config.yaml
num_attention_heads: 12
intermediate_size: 1536
bias: "none"
init: "normal"
optimizer: "ademamix"
MLP neurons of a small language model. Each row is named by its layer, matrix (up: input weights; down: output weights) and neuron, and shows model dimensions 16-111. Each number is 128 + 32 x the weight over its row's rms, rounded and kept within 0 to 255. Numbers have three digits each.
Before each neuron's rows, "fires after" lists the tokens most often just before its 100 highest values on Wikipedia text that the model never trained on; "fires before" lists the tokens most often just after its 100 highest values on Wikipedia text that the model never trained on. A number after a token or word is its count.

fires after: " |" 80, " " 11
fires before: " |" 20, "1" 10, "4" 9, "2" 9, "6" 7
L7.up960:180157180115100133168140057100146110126114140124148184151155151179104154161217136063139100129118134205074090114134168154180191117116120143176104128161127144110122096108203119106163080140106066108113157094064136098069109181087149167164122133163124159134105123133133125098142111133149082200
L7.down960:162172116153112117153144169180141055136181100071111167148176155058142133117127089182053173146139127114161103181145128096091111102097085111183208116108120136124137208096101097194099109163135129133097135113168111090109084141131096069152144081122156135095135106164151128176120097157123130139

fires after: "02" 15, "00" 14, " w" 14, "01" 9, "duc" 9, " s" 6
fires before: ":" 18, " |" 14, "–" 7, " and" 7, " the" 6, "ies" 5
L7.up1011:151111165177101130090103139064077143135145131136117152200110153165105122148166161132171148104136091192112174158137128130098120229143110122092107182157091103158112163106076138166078124125091085163134099129116159137042116068056098101135171072153114128140097132142135131135107141116134099102
L7.down1011:116136176123105147079184169093155101178137146123125152165189136106131084141151155122092129140103124140098127136117167132084108125135105133155147089130146182129138139115137146137150128134123098131118158081122165082121204088184118104185092103176158169093118129164161062157114154159149106134

fires after: ":" 35, " l" 14, "ec" 8, "p" 5, " is" 4
fires before: "e" 14, "-" 11, "n" 8, "es" 6, "ive" 6, "/" 5
L3.up1333:144147161185200154188148110159169132132124101057114127137103135146138149127094162142107127127175094158131161103140160048150185141120143139146138130182137126105087089179153188170185109108137093095166104193127171158185093102130079131127111098154150080155147105135155112108109129148086157086
L3.down1333:165179135170155157133140134115102156194102136117148122111135095151157109110150146093141130073174172152114121131136089107110132144102131140167093089156103178089151127146160132081132137078107067135186135158122133163162133104162177112123080131170104125163126101079143111180131076164146136173

fires after: "1" 49, "2" 40, " " 9
fires before: "6" 21, "4" 19, "7" 14, "5" 10, "9" 6, "2" 6
L7.up1373:105161116069135111160144109163137111102154168099102158112140141098155112152166127141096147112103073120159083068100186095182169138088143083061128169119081188096121132116099115161132159132204090164072124175113184118122082170103168153124167110179173118123053108082191111115121173118113132135
L7.down1373:124132104122146093125127163154138104114121138114128084092146070096099128181203109113141163097109101100132091113105159128115182170129059146119096064110108197134124154121107177122125136165096163133127108125157231191076121140088151120156149149098121128165145084110170147136187167160076145111

fires after: " t" 31, " |" 18, " " 10, "5" 6, "3" 6, "er" 6
fires before: "s" 31, " |" 27, "." 4, "8" 4, "7" 4, "6" 4
L3.up1055:134118161156145120140114096112105141112117160138173156215061182128134110136117137198158191129138101141132191132129123157120114104144127148097147191099088167122127148109118099146068141129131079084124174141095127165129108123141167108101211129131120081144136103113105091140165167111148088113
L3.down1055:149141093195112147141104155156082108134087102115135142143134169155170089154185148097118107154091171117131141069075077091053094140190072155130143099120116100154145158123179096122118148086144132121048202091098092152114076062138079116135114109194153100136076143153165114128117124167145088175

fires after: " |" 47, "-" 31, " " 8, "il" 5
fires before: "2" 31, "1" 25, "0" 11, " |" 9, "6" 4
L7.up843:201134080107131133152168124147183083132131098089144151143091181136190184141172105169126196140130081169119086146136140131190128138135127112106105110153073113098141102125128120153132150154106109152087133159140131120131105198116145153130158161144155110185151094119144158052103153205123091176
L7.down843:077104119169139126098104153111106084072149202129128167138130141130132082164107079162105083102150065154107149144150176143089144120097117071119133124125111140108181160138167138163156104129103133125163123106172098096160094107164110086117154132162088159118123104158122117196074129138089139117

fires after: " |" 39, "===" 14, " g" 10, " G" 5, "ific" 5, "." 4
fires before: "===" 18, "|" 16, " |" 16, "==" 15
L3.up557:128127159128132113173133105166118132109081191161071113141163162165102123115111096085148147064122082137070156140135112104101095124157163072134156164149132132098070115146147165138137147148072157125111117162184144105167136121100157093104241144093120119184133065141153136090162153137134061155
L3.down557:124041152128127137127139118140139091091156079116145152166130167114132119115148046156158156102172115102145173140118122142106175107076058161115132119153083146088152150160133136007097089150139144119201088148161170107155133073142170119158151100084079151132108114130160153108102127140193067118

fires after: "00" 23, "0" 7, "ed" 6, "96" 6, "98" 5, "01" 5
fires before: "," 33, " the" 9, " |" 7, " he" 4, ":" 4
L7.up355:195095138150179109128131168114109116093147133114114151109121162188166147130084164159151151119191091123134141149172169139111175121115105096126131108141120147144131120124127165122121140163148161166136113213111140194103124104121102123126174101182098104090141074132167039170128153135145084123
L7.down355:178092172117167137125155120160103111138138119143082112107160089151114069090109121144169146142144158112137108160135102070147079139114191133121144115183154152111167141152085136194100132148145175163116115195157151162056141141181151037157115115164102115093093110152179129136152125086136115081

fires after: "2" 14, "1" 12, "4" 8, "3" 8, " /" 8
fires before: "0" 15, "7" 11, "5" 11, "4" 9, "8" 7, "2" 7
L3.up723:154128180172135037099104083108076077108109155127158172127172117110114112142140114151171205104156073156140094139070138151122120131103131127116141104133152133178120100114104089152118109140153102080073151192192086183123098108098136105145155092134157176147146146153115099171133135103205158094
L3.down723:138124116096134191162100038167092099147150128069146118096154090132148101074142104111119169130048128068145115124150101135122130110118154151188128117113166119170122100128180076070093140153071134141142168184106097148063117128119157107168112124174159150139165157060091129121162116156114115108

fires after: " |" 27, "le" 21, "1" 15, "3" 8, "11" 6, "2" 5
fires before: "00" 15, "ics" 12, "0" 12, "3" 10, "ic" 7, "1" 6
L2.up452:130103192090151138149134113171113149111121178130109166186123102156152086087139140139117195140131123136119114162125105185147077076092056176153149149163125135174140064101131020147144133116087119082142126188179138062173118167126176085122093131156087180088179133190098105109157091085126133153
L2.down452:147174098176106122118155159155142119163111134151157175067130108177115102138111173133134152152096127195124117211148104142124161182089140150113075131142172121114130120108129119123167118143139143107174146074136139105114128155165141143107122151080083120162066131127068109028047103103107147117

fires after: "97" 26, "00" 26, "95" 14, "96" 8, "01" 7, "02" 7
fires before: " |" 17, ")" 16, ":" 10, " (" 8, ")," 7, "," 7
L4.up137:111139089182135169115150144060132098116150101136111115141114158175112135081129167106176093128135093171109166132158153107145114129134073077088177145160141121169123101054100133106063133163130126106117133158092175081121118150069194161129150123163104142069109074148172107162095083082156173125
L4.down137:177124143160131186157142120135162132103135111101182089102157129130119151105110150090173176109134083193140152139148158136064106166184178099119114079191051142106124121114123090113104128064146142095096115177168167140093121118115103096130122074116156108094158094108146109158110138083146137080

fires after: "2" 19, "3" 12, "0" 11, "1" 10, "4" 5, "ri" 5
fires before: " " 22, "1" 17, "0" 12, "2" 8, "ee" 4
L2.up734:188090159145146115170103163119182112138142106180126159168137148113167076084094122122112132181127103121101188114158094130105113123139096164136172181142140113143145078091071079141165141151094112157120159131172129077133118242064110135072169147127161155091105106159090162118156171073174082090
L2.down734:081161104131111073109150148152165070134148171097127154145066104110082115090127224104055133137118096137172176119108129148102133103109092152111121143129108143117113145075128149117141059129161056074135133123139130106142119107147155111098125120078128183168121118142097116162186059089115168064

fires after: "1" 33, "2" 21, "0" 18, "3" 8, "\n" 6, "5" 5
fires before: "1" 32, "0" 30, " " 15, "2" 10, "3" 4
L2.up375:163087123101047117140149150106103081101127202128111173108145167169185139093062108133109182129161142103088150144178110179143125126155176110159128159114137090148159087094130068152165158112115129110123144174133140099129141153115107114069201118060089140115098102137124143133108114090207075125
L2.down375:172133119118103070162182154138102154119179111130116191120116069164122143113076183078179142118114104135143092099119107144129144144174085153138170077124096120169086108112140137146207124100150193082121115136113159088123130099099080063099140111121087125137155107136090070157125082098148102114

fires after: "–" 36, " |" 9, "," 9, ":" 9, "|---|---|---|---" 8, "o" 4
fires before: " |" 47, "6" 5, "8" 4
L3.up788:125133184145170147151133135122148112104138162140147126210146140168168057132156080137097166126123153156095164179135134104144141152134123137158173137119121120180174160091140139119114104152087116166137075126151165164227123094110127104107148166071127104168140042099109130117111084123132116094
L3.down788:150106114095135131154153136176057112125142070148194152142147094116136128115189155103090118100099202139133087158099123147069082087130078105140123109163118085094084078154225101178138121120092191137111091105125144128074193105121166174134135142134087153194118092089114148129156055100105126094

fires after: ";" 50, " |" 36, " G" 4
fires before: "1" 18, "0" 15, "2" 13, "7" 7, "3" 6, "10" 4
L2.up1521:164126124139155097119133118100118122116131138141175194124076129129152192135157122131147221138107091136151162167141170162110131105106097100175131102175132118124148134124028065192154093186137127114164154109126073098213136129091134113123071104161167151161063142131120121137137126135113143139
L2.down1521:165135128122113149162094093148114146124194148133088123137155092171113117114178106115099107147153184114128126164140105097091157123092138114148145099141129144121110098079105121112124132145101098150207124098099126111174131134100170157125136125173188121145153112083096110151104160156076108157

fires after: " |" 52, "3" 10, "4" 6, "ag" 4, "–" 4
fires before: " |" 27, "1" 13, "7" 7, "0" 5, "6" 4, "10" 4
L2.up1531:102133180123144134130098130163085156153089113146171202218107141123171104134111095115134179116076076158114079175129109162099083131130061188182137171100097084110144091074137089140152128182135137144140129171129107105164143155098030042200146101123145114145140093163118076076137161143147158155
L2.down1531:106123122177089165111124116136092124155183147122098062131187107200140120135141129157089110130117117155107136121172095153067168126099116133102106068116161162119132158162168083165194146089136184151105114068162117149159132109121164186118085119122120099065093136127049157074175139104130134158

fires after: "1" 67, "2" 26
fires before: "9" 18, "8" 16, "4" 15, "2" 11, "3" 8, "6" 8
L4.up1209:136186100096128037146117073118103091111181140049109162132155142139116160161146138175149126121160133125149112126126156123173112141164091141157109132127129143115151048090079182144130132144177067112098095113082144177062119120104192151130163134122225147087130128119156099168162125103118144152
L4.down1209:174132146128136072158104123158132089119123097075118147143174113183081129164171180118096164146140076119136118099117103138061103143107165053066145088105069045076124200101089065138111165078169164146094172173162153116087080136178067079111121123128107128099180120146164147154125171136112147146

fires after: " |" 38, " " 21, "2" 5, "%" 4, "10" 4
fires before: " " 37, "\n" 17, " |" 12, "2" 9, "3" 5, "1" 4
L3.up476:153141125211090077121168142120117092086143114136145090129169133100164109084161152171109174130184191146082128102134126116174181127123112090120124107184137084104166085117159101157137095160177168106084111123121077112209056110105147095189148142151136106186118119128123100089173115157121129129
L3.down476:140063082145125123171116136101125102182150071147174121099111167126138110139115157138126103106168120109123156113128130119194101159123087147089084087156154144085167149124105116121170109150178116103119160113079147118158111129119153151121120124140090127201122135103116099088114102072093173135

fires after: "2" 81, "5" 6, "0" 4
fires before: "2" 20, "4" 15, "1" 12, "5" 12, "9" 11
L7.up601:091114124125127086111151141209144117131159141142132137125158128155146083172129173150159121155140075191091094125090121118196135149102119151124149165215154126171159084105149090146103189165147089130071130159149091149152078130104147131136145120129137190152118122117194125100177170096128160075
L7.down601:167111171032126086154149112164124154086121137160106121078158122119098112138168113097100153134139159107149136112180139147155077210114128149149134073077143127163133099088164140185141149160140089124059136128141092139115115116086137122122152185123132118177177107145116134207133165190121122128

fires after: "==" 22, "===" 20, " |" 19, " ==" 10, " h" 7, " the" 6
fires before: " |" 17, "|" 14, "===" 8, "-" 7, "The" 7, "land" 5
L2.up955:127058114112132114123144150162140171119093195164120136117196134182116088087111155121139107090132103148074150171169160105084112138127195107169172143138184144130083090232150194141118120140163161163124128140166092108105126093144145120156164170080078090165124073200109114067130100129132105108
L2.down955:134156147141090076129098164150127192120128160172118146121181112100114076061175123126183151091136120069110125120120079144100132146113164083146125085117185191134169105101176143119156136184145144180141098092151119199100127131199137104131191150119095091169080100130115131112149109127164135169

fires after: "2" 19, "1" 19, "0" 14, "3" 9, " f" 9
fires before: "0" 36, "1" 21, "2" 7, "her" 6, "3" 5
L3.up1292:174147126121135128122189159114137082193105116128145136162079189102147133103097153149141193148203117160077155114076150159075080130157155173100125134129079126104139073063098091178138112158136101144138093153143148103205157127101124078062144135187124184127144123174146114160183143119142101128
L3.down1292:127122074083107118092164174113062129105053168114114164114113107138114090116176181114140114112110116089140116128129115100145157203146067148054158142137121106140155134077114141126117108122126129067171139161003137113091145184118089167137125134094078102135145152151137174105145153141232115136

fires after: "2" 66, "9" 9, "–" 4
fires before: "8" 11, "4" 10, "9" 9, "5" 9, "6" 9, "3" 9
L4.up1448:088120088106173128125132099127064116065195152061132112139200151090133135121122095129150133181097082161128171148121174104177136105150121088188176160112114139144114140074148135141082136165149085156116147157159115115120106094075119154102131138136167097168116069091157128143166091153169120090
L4.down1448:134083128103155137092141099134154107094054110112172125125115166174130115059139165089073063123152188139080131110095139143141100109125119135150180077206132145165084144114151077137116116162153098136101121099131142103092110064088142089137167074161146193139145057097091135159199140136146081091

fires after: " pro" 27, "ust" 13, "ro" 9, "le" 8, "ie" 7, "l" 5
fires before: "al" 13, "id" 12, "ed" 8, "in" 8, "e" 7, "ide" 7
L3.up551:113111151090210072120121070139098156185079136088124083141131108178125128102139167134130138177134164151130142160171171142164130137049126138138167154168133112163159099142120107109155147153132161156175135139091152189159127149097155123165126134172130114162125090166108091107066094141144134010
L3.down551:123000117160141134131110163156178073187181089159119117146205149127161186104111145194106080088158113108114142119076116163044133126128132145139137027102135114118091167108126168157106144135140109110134076117153161130134115109149130126064180121175070088122105115095140118082125106128069179146